config.toml
intermediate_size = 3072
norm_eps = 1e-05
max_grad_norm = 0.5
schedule = "wsd"
max_seq_len = 512
MLP neurons of a small language model. Each row is named by its layer, matrix (up: input weights; down: output weights) and neuron, and shows model dimensions 464-559. Each number is 128 + 24 x the weight over its row's rms, rounded and kept within 0 to 255.
After each neuron's rows, "fires after" lists the tokens most often just before its 100 highest values on Wikipedia text that the model never trained on. A number after a token or word is its count.

L3.up1189 [137 122 156 116 141 149 110 103 138 105 123 133 104 129 129 126 124 102 144 114 161 122 130  98  73 110 126 109 136 212 117 148  99  91 184 122 107 100 126 148 117 106  99 173 111 116 158 117 151 117 139 140 148 121 123 146 126 151 180 189 132 130 121 111 174 133 146 180 102 105 131 122 132 118  77 123 102 138 121 139 101 147 110  90 124 113  94  99 122 148 149  98 156 112 108 107]
L3.down1189 [132 152 115 133 126 123 122 128 142 119 121 101 112 114 116 124 138 145 132 137 133 120  92  89 138 130 108 111 151  95 118 139 119 107 112 141 147 153 143 141 125 122 132 157 150 141 107 159 135 129 126 122 138 184 165 128 138  97 113 101 100 126 183 107 120 151 138 142 103 109 119 155 114 139 124 129 113 120 117 129 129 124 158 122 110 132 110 171 160 100 134 100 129 161 124 163]
fires after: " " 36, "|" 11, "-" 7, " of" 4

L3.up2252 [106 145 160 106 199 115 124 129 117 116 136 145 146 130 106 174 114 107 118 134 130 115 101 114 165 128 111 132 115 138 157 153  84 168  82 148 127  94 163 132 127 141 146 110 160 143 139 143 134 132  99 117 100 101 111  92 196 120  67 128 130 109 125 151 100 139 116 103 104 116 108 117 148 132 127 109 159 128 126 123 134 133 152 122 168 144 122 140  95 124 132 114  71 147 146  90]
L3.down2252 [136 129 106 114 133 144 105 107  96 106 120 160 133 122 101 158 107 156 109 121 137 131 158 120 158 155  56 158 122 123 146 143 100 121 131 134 148 131 155 134 141  96 184  98 167 123 147 114 120 141 126 121 147 133 164  98 114 139 150 184 118 124 156 119 106  82 126 107  82 113 108 155 162  91 102  79 147 136 118  97  76 161 134 167 151 136 131 136 149 119 102  78 108 115 132 156]
fires after: "\n" 38, " |" 23, " Title" 12, " Team" 6, ")\n" 4

L3.up130 [120 104 164 133 152 138 100 111 165 174 127 130 111 122 108 108 128  87 120 110 119 121  67 161 143 140  97 141 142 146 156  93 115 101 140  89 112 141 152 124 135  97  87 129 124 141 163 141 151 122 138 143 155 103 125 112 135 151 111 172 138 128 104 108 110 125 149 141 106 178 126 132 169 116 111 147 138 129  90 156 115  75 110 135 123 131 121  97 123 131 120 102 114 121 161  80]
L3.down130 [ 66 145  81 144 135  87 130 125 157 129  73 157 144 118  97 113 146 121  81  98  86 151 107 123 147  87 112 119 181 121 127  87 137 114 136 172 120 138 127 131 125  92 143 157 125 148 131 101 142 133 126 134 131 171 155  81 121 136 137  89 154 127 108 120 161 127  97 134 150 152 121 136 150 106 140 155 116 126 161 113  92 138 108 172 153 124 142 161 108 120 154 117 116 135 156 144]
fires after: "′" 31, " R" 6, "″N" 6, "^{" 5, "°" 5

L3.up1957 [124 137 154 149 193 120 102 177  80 139 102 163 127 174 143 157  80  86 136 133 163  99 138 175 144 143 177  89 110 138 153 144 139 120 110 117 155 144 138 150 126 121 160 102 144 145 170 148 117 145 160 138 140 152 117 143  93 121 145 124  79  34 135 152 139 144 156 119 141 133 106 143 155 139 112  97 129 140 154 123 140 115 132 174 147 110 128 106 104 139 102 206 150 123 160 112]
L3.down1957 [ 82 150 148 144 150 113 175 111 141  89 173 144 138 133 156 113 122 121 140 108 144 146 143 150 113 126 157 148 121  98 148 124 110 111 125 133  99 165 123  99  83 135 108 176 133 116 136 121  99 112 109  95 124  98  98 108 138 138 106 121  83 144  73 128 140 150 118  86 125 120 129 138 156 125 114 114 153 135 157 118  93 138 139 176 115 114 142 130 141 177 123 126 125 122 165 159]
fires after: " the" 32, " The" 10, "The" 9, "==" 7, " screen" 4

L3.up2200 [180 128 159 132 149 141 145 132 136  92  78 147 168 130 125 106 118 176 157  83  49  98 113 154 166  85 131 118 136 122 142 156 124 130  95 149 142  94 124 144 122  69 131 148  90  67 164 104  89  97 150 147 146 103 111 148 149 127 129 175 124 122 139 121 111 109 130  72 112 167 109 130 140 135  80 138  96 138 149 103 120 140 142 150 142 163 127 117 117 109  93 159 111 141 157  66]
L3.down2200 [107 139 143 141 120 133 129 127 109 128 132 129 132 116 141 150 152  66 125 147 108  78 145 140 143 114 126 154 126 120 107 127 130 155 164 142 126 118 136  99 112 126 119 126 161 114 101 134 138 151 125 134  87 163 123 143 162 168 145 130 150 103 123 113 104 110 144 126 117 169 171 122 100 121 159 140 129 150 133 154 107 130 189 128 103  91 131 154  98 137 148 121  70 147 140 129]
fires after: "," 45, " (" 5

L3.up2373 [121 145 125 126  97 116 129 137 126 159 134 133 108 133 152 146  80 116 101 147 150 108 143 116 108 130 129 171 122 172 137 145 122 124 118 149 169 131 121 168 132  99 166 132 138 112 146 131 139 121 153 101 142 110 117 131 145 137 123 137 137  95 112 134 136 104 116 150 146 114 154 145 135 117 178  87 148 181 135 110 166 134 118 145 159 162 130 105 150 127 122  89 100 149 131  79]
L3.down2373 [124  93 144 182 118  69 103 142 151 130 109 114 165 158 121  95 127 111  87 132 123  88 118 129 138 166 138 101 148 125 138 143  88 145 142 165 123 140 110 100 154 140 124 131 153 145 137 181 111  79 161 103 118  84 107 132 173  93 130 121 133 127 166  66 140 125 142 128 168 158 148 142 110 109 126 175 119 177 155 121 133 112 141 117 113 163 107 125 153 194 150 127  92 121 170 112]
fires after: " the" 56, " The" 9, "The" 5

L3.up2372 [111 131 173 108 157 119 162 107 110 141 114  92 128 129  93 141 146 170 154 128 113 137 105 195 163 151 143 123 129 129 132  89 123  97 116  98 176  95 125 120 150 131 107 118 112 120  82 109 137 121 100 102 159 128 128 157 142 120 123 152  98 159 135 127 123 134 128 116 135 144 135 107 137 111 130 100 118 146  90 150 183 114 124 105 160 112 159 141 125 113 151 127 142 140 114  98]
L3.down2372 [188 139 102 131 148 114 113 113 121 146  99 134 119 118 136 145 156 116 131  76 150 143  94  92 136 123 137 134 119 129 131 157 153 131 141 101 147 140  82 130 122 128 133 160 148 177 103 137 115 146 129 105 132 110  94 125  90 131  90 106  64 108  77 169  65 116 133 103 159 139 131 135 121 149 112 159  99 139 162 132 140 148 139 118 115 108 156 149  94 128  78 144 121 127 147 147]
fires after: " " 44, " Released" 6, " his" 5, " the" 4

L3.up476 [141 134 144 107 129 129 115 142 124  97 134 132 136 101 117 116 112 140 158 110 124 167 119 134  84 185 149 133 107 129 105 153  83 120 137 111 111 115 141 165 169  89  72 143 102 199 149 170 155 122  88 128 109 122  87 100 120  88 128 130 134 146 155 131 153 141 115 127 118 145 105 126 110  96  68 120 132 156 115 140 125  96 135 114 108 128 119 114 144 139 151 151 136  84 128 128]
L3.down476 [121 112 162 106 149 134 156 184 144 108  97 119 133 142 100 137  95  93 121 104  91 113 186 126 122 107 136 117 140 132 147 142 131 129 122 150 114 151 138 130  94  60 101 211 134 162 162 138 158 149 121 103 163  95 142 106 112  77 154 202 130 140  90  84 101 105 147 125 155  97 122 149 139 169 140 134 133 138 127 140  77 123 108 136 134 131 112 117 151 131 126 124 122 142 142 137]
fires after: " f" 26, " the" 19, " b" 5, "J" 4, " B" 4

L3.up1122 [147 110 128  94  97 106  98 149 124 146 140 131 126 104 104 151 119 145 146 120  69 173 114 128 105 117 133 128 109  97 113 126  83 170  86  98 133 104 150 126 110 121 102 118 124 117 116 112 160 130 126 116 116  64 111 143 146 108 134 120 138 180 152 129  85 112 134 132 115 127 100 103 125 106 138 142 108 108 131 122 149 166 157 141 139 108 128 158  89 100  85 150 104 148 130  94]
L3.down1122 [126 124 139 108  83 134 165 150 125  96 128 168 135 133 124 145 145 128 105 132 103 106 122 115 124 144 127 149 148 148 152 149 150 139 150 137  94  88 128  96 161 126 116 148 115 173 126 167  89 114 164 103 140 151 127  84 168 123 160 160 138 107 137 107 117 130 136 105 121 110 116 133 107 144 116 172 146 133 163 142 123 126 126 178 155 167 118 186 136 115 135 109 122 124  93 135]
fires after: " |" 25, " In" 11, " in" 9, "2" 6, "0" 4, "|" 4

L3.up2705 [ 94 124 112 152 156 123 101 171 129 132 123 122 152 154 183 139 115 135 138 138 107 158 133  59 147  86 118 199 150 127  80 104 104 135 123 134  94 107 141 115 126 164 129 143 121 149 140 127  93 144 110 146 129 125 142 156 127 133 124 164 158 118  81 118 115 144 110 130 149  71 130  87 103 150 114 130 150 133 151 159 107 183 142 104 124  84  94 125  83 169 121 128  99 176 162 109]
L3.down2705 [125 113 117 143 110  89 114 111  87 122 138 132 146 109  98 197 147  99 160  96  98 135 140 130  98 147 139 155 120 100 161 129  96 158  75  92  85  91 110 134 120 136 161 116  87 112 147 164 171 153  73 138 138 152 131 142 113 132 101 144 182 120 158 119 105 120 140 141  99 127 107 122 102 141 147 111  97 180 127 101 123 191  96 134 134  99  92 133 159 126 162  83 107 117 147  84]
fires after: "\n" 48, " H" 6, ";\n" 5, ")\n" 4

L3.up429 [121 113 140 149 118  90 111 169 191 135 150  94 137 153 142 112 120 114 140 126 145 129 127 139 117 134 163 117 121 170 121 115 102 124 120  40 127 142 121 141 172 145 140 129 188 160 103 108  75 155 114 130 112 103 117 123 103 140 137 115 122 169 119 123 114 136 107 144  98 103 149  82 113 105  94 141 172  98  83 157 150 143 134 174 117 141 107 150 144 173 145 164 152 147 149 141]
L3.down429 [158 136 113 174 169 117 137 129 198 119 130 105 155 144 172 171 118 124 161  64 133 138 115 141 172 140 153 117 162 131 135 131 138 122 139 112 160 121  90 117 167 154 136  83 156  92 120 115 140 116 129 111 102 110  89 160 126 149  77 147 151 122 122 144 116 177 144 121 149 130 129 112 123 138 103 117 146 158 136 138 135 144 100 177 127 122 128 149  94 137 153 105 114 120 153 142]
fires after: "." 44, " his" 5, " he" 4

L3.up3001 [ 95 154 137 201 122 135 151 136 119 135 179 125 102 141 129 133 140  94 137 117 156  78 144  90  97 131 114 145 124 150 111 113 153 163 135 139 171 144 184 168 133  95 157 171 121 160 140 145  56 192 141 134 159 162 121 117 126 103 137 126 120 105 113  96 105 133 158 122 122 125 111 133 114  97 125 152 157 113 150  94 158 126 120 156 125 113 104 119 133 127  67  97 101 170 158 168]
L3.down3001 [ 89 108 126 122 100 105 152 127 130 141 109 116 139 111 131 135 149  99 125 167 162 147 152 146 160 125 167  97 107 147 112 108 126 134 150 124 132 107 139 118 139 127 136 104 144 146 147 110 122 114  81  84 103 136 171 126 114 110 144 154 143  83 103 139 120 108 104  94 123 143 171 182 129 133 119 120 148 131 118 159 106  94 131 120 114 139 150 173 150 145  79 145 145 141 110 125]
fires after: " C" 28, " c" 12, "C" 7, " Che" 4, " co" 4

L3.up2015 [150 136 134 150 124 145 104 151 110 112 166 134 129 158 142 148 119 142 103 145 119  96 173 111 119 157 102 148  93 135 108 126 113 119 152 130 101 142  83 113 156 142 146 116 141 119 100 141 124  67 173 124 186 132 138 111 105 147 143 127 121 110 167 138 165 111 106 118 115 145  93 127 149 132 154 146 138 152 148 105 109  82 145 123 122  67  84 123 166 160  93  99  82 148 136 118]
L3.down2015 [114 144 117 115 126 140 117 121 163 114 143 120 146 136 143 122 130 124 165 165 150 192  88 108 126 132 139 122 139  97  81 126  91 162 105 136 111  87 132 148 123 111 138 178 137 164  98 106 131 127 116 154  66 123 111 132 133 151 113 107  91 171 112 117 136 125 171 147 167 172 132 133 149 110  89 119 150 130 113 168  78 156  81 106 109 108 172 120 135  98 141 140 114 118 120 140]
fires after: " the" 23, "2" 11, "3" 9, "1" 7, "-" 5

L3.up1483 [ 92  88  35 108 108 111 113 155 122 170 130 133 152 154 111 118  74  99 176 138 114 121 140 119 138 157 101 159 112 111 116 133  93 130 128 105 162  81 128  88  99  98 132 116 135 167 141 103 132 115 126 120 120 153 125 109 144 133 133 145 111 154  99 166 110 148 117 154 139 136 149 129 110 116 121  82 119 121 113 119 128 100 114  97 101  97 134 164 123 109 123 136 169  86 140 114]
L3.down1483 [151 106 116 107 130 151 102 161 175  88 118 109 106 141 100 185 158 150 159 109 151 141 158 100 132 137 145 141 143 104 129 122 125 140 113 138 109 116 108 154  93 130  87 125 131 141 141 141  97 129 144 143 157 102 153 129 135 110  98 139 125  99 124 173 106 118 144 123 157 122 128 130 157 157 119 119 117 120 145 149 154 128 118 139 147 147  87 142 188 191 117 146 131  98 154 136]
fires after: " There" 15, " there" 14, "19" 7, " was" 5, " It" 5, "There" 4

L3.up264 [181 129 115 126 110 114 133 130 113 125 102  91  94 123 165 118 138 138 179 120  84 158 127 126 168  81 143 127 145  80 134 213  98 155 165 154 104 126 124 132 121 102 146  98 140 133 129 157 133 105 113 131 106  93 104 145 132 107  98 170 143 122  99 157 117 130 140  92 152 110 122 129 145 127 140 172 114 107 122 112  88 122 117 142 134 102 164 175 137 115 137 108 136 145 128  85]
L3.down264 [133 128 151 119 170 101  85 114 113 123 179  93 117 117 134 120 131 119 150 110  62 135 138 138 124 119 166 126 150 132 109  92 124 127 132 160 134 167 127 110 147 160 155 148 161 146 149 165  78 177 159 139 149 158 141  91 102 149 122 123 112 126 112 118 149 157 156 105  95 166 125 107 154  86 161 124 109  91 152 117 187 142 146  71 134 113 131 122 110 150 122 121 113 146 117 129]
fires after: " " 24, " (" 10, "19" 9, "al" 5, "18" 4

L3.up1699 [138 110 125 127 102 136 132 144  82 157 168 116 157  98 124 163 126 111 117  94 131 104 183 119 156 161 130  75 153 162 105 107 111  92  99 135 133 106 103 130 135 160 136 126 111 146 122 123 141 134 139 139 133 164 160  90 129 151 152 124 159  89 103 120 123 122  90 123 136 147 157 102 169  99 116 157 161 171  83 189 133 111 111 110 159 128 153 139 164 131  76 114 127 127 111 116]
L3.down1699 [117 116 110 160 107 140  95 142 132 135 153 136 181 114  60 141  82 165 121 105  95 147 134 128 120 138  96 136 139 100 106 148  56 108 161  93 167 113 164 133 157 112 142 130 147 138 171 122 147 161 129 142 140 123 207 140 110 101 118 139 135 124 123  99 144 167 121 103 129 155 103 104  84 175 128 118  96 135 135 137 103  52 132  91 151 139 141 107 112 148 123 121 115  80 126 111]
fires after: " of" 22, "19" 14, " US" 7, " state" 7

L3.up1724 [120 163  76 113 140 114 147 129 144 122 192 113 113 113 125 120  99 129 140 143 143 141 130 139 107  98 156 170 129 193 125 127 115 165 155  93 148  96 107 103 121 124  95  97 111 142 143 153 103 140 137 108 164 128 142 100 129  93 115 154 146  79 115 166 133 143 171 172  97 130 108  76 143 105 106  81 163 148 138 111 163 140 132 145 127 181 143  67 106 162 140 160 121 154 125  78]
L3.down1724 [126 117 130 144 154 123 116  86 137  99 126 113 106 107 135 165 161 128 167 135 132 111 155 159 125 148 121 129 150 122 193 154 102 113 161 161 154 135 139 137 113  98 129 163 150 145 101 140 186  85 107  63 137 115  93 149 171 112 105 158 115 133 139 183 123 140 104 145 160 143 110 144 125 173 114 147 101 142 122 127 104 109 114 145 150 128 116 125  82  88 112 113 102 134  91 170]
fires after: " the" 36, "'s" 11, " a" 7

L3.up1423 [120 141  88 124 115  94 120 120 150  94  98 143 136 110 121 120 118 154 154  89  97 119 186 145  89 152 120 146 103 148 161 124 149 126 140 116  89 172 117 136 183 116 119 116 104 160 127 112 141 118 125 176 125 127 120 152 132 120 177 136 150 122  82 128 149 136 129 131 140 133 115  83 143 123 120 103  96 155 114 148  96 158  95  97 132  94 120 127 123 131 166 166 115 119 118 114]
L3.down1423 [102 124 129 152 129 112 109 124 129 148 136 130 140 137 108 135  97 115  90  54  89 139 120 142 116 112 136 146 122 161 137 125 135 120 114  89 118 112 124 132 115 133 154 160 103 120 130 135 137  99  91 161 127 130 128 126  87 117 123 142 140 165 104 105 172 135 114 143 152 150 158  58 148 145 117 131 145  75 162 122  95 146 188 123 120 123 118  77 151 176 157 141 155 129 100 130]
fires after: " " 37, "," 20, "19" 8, "." 5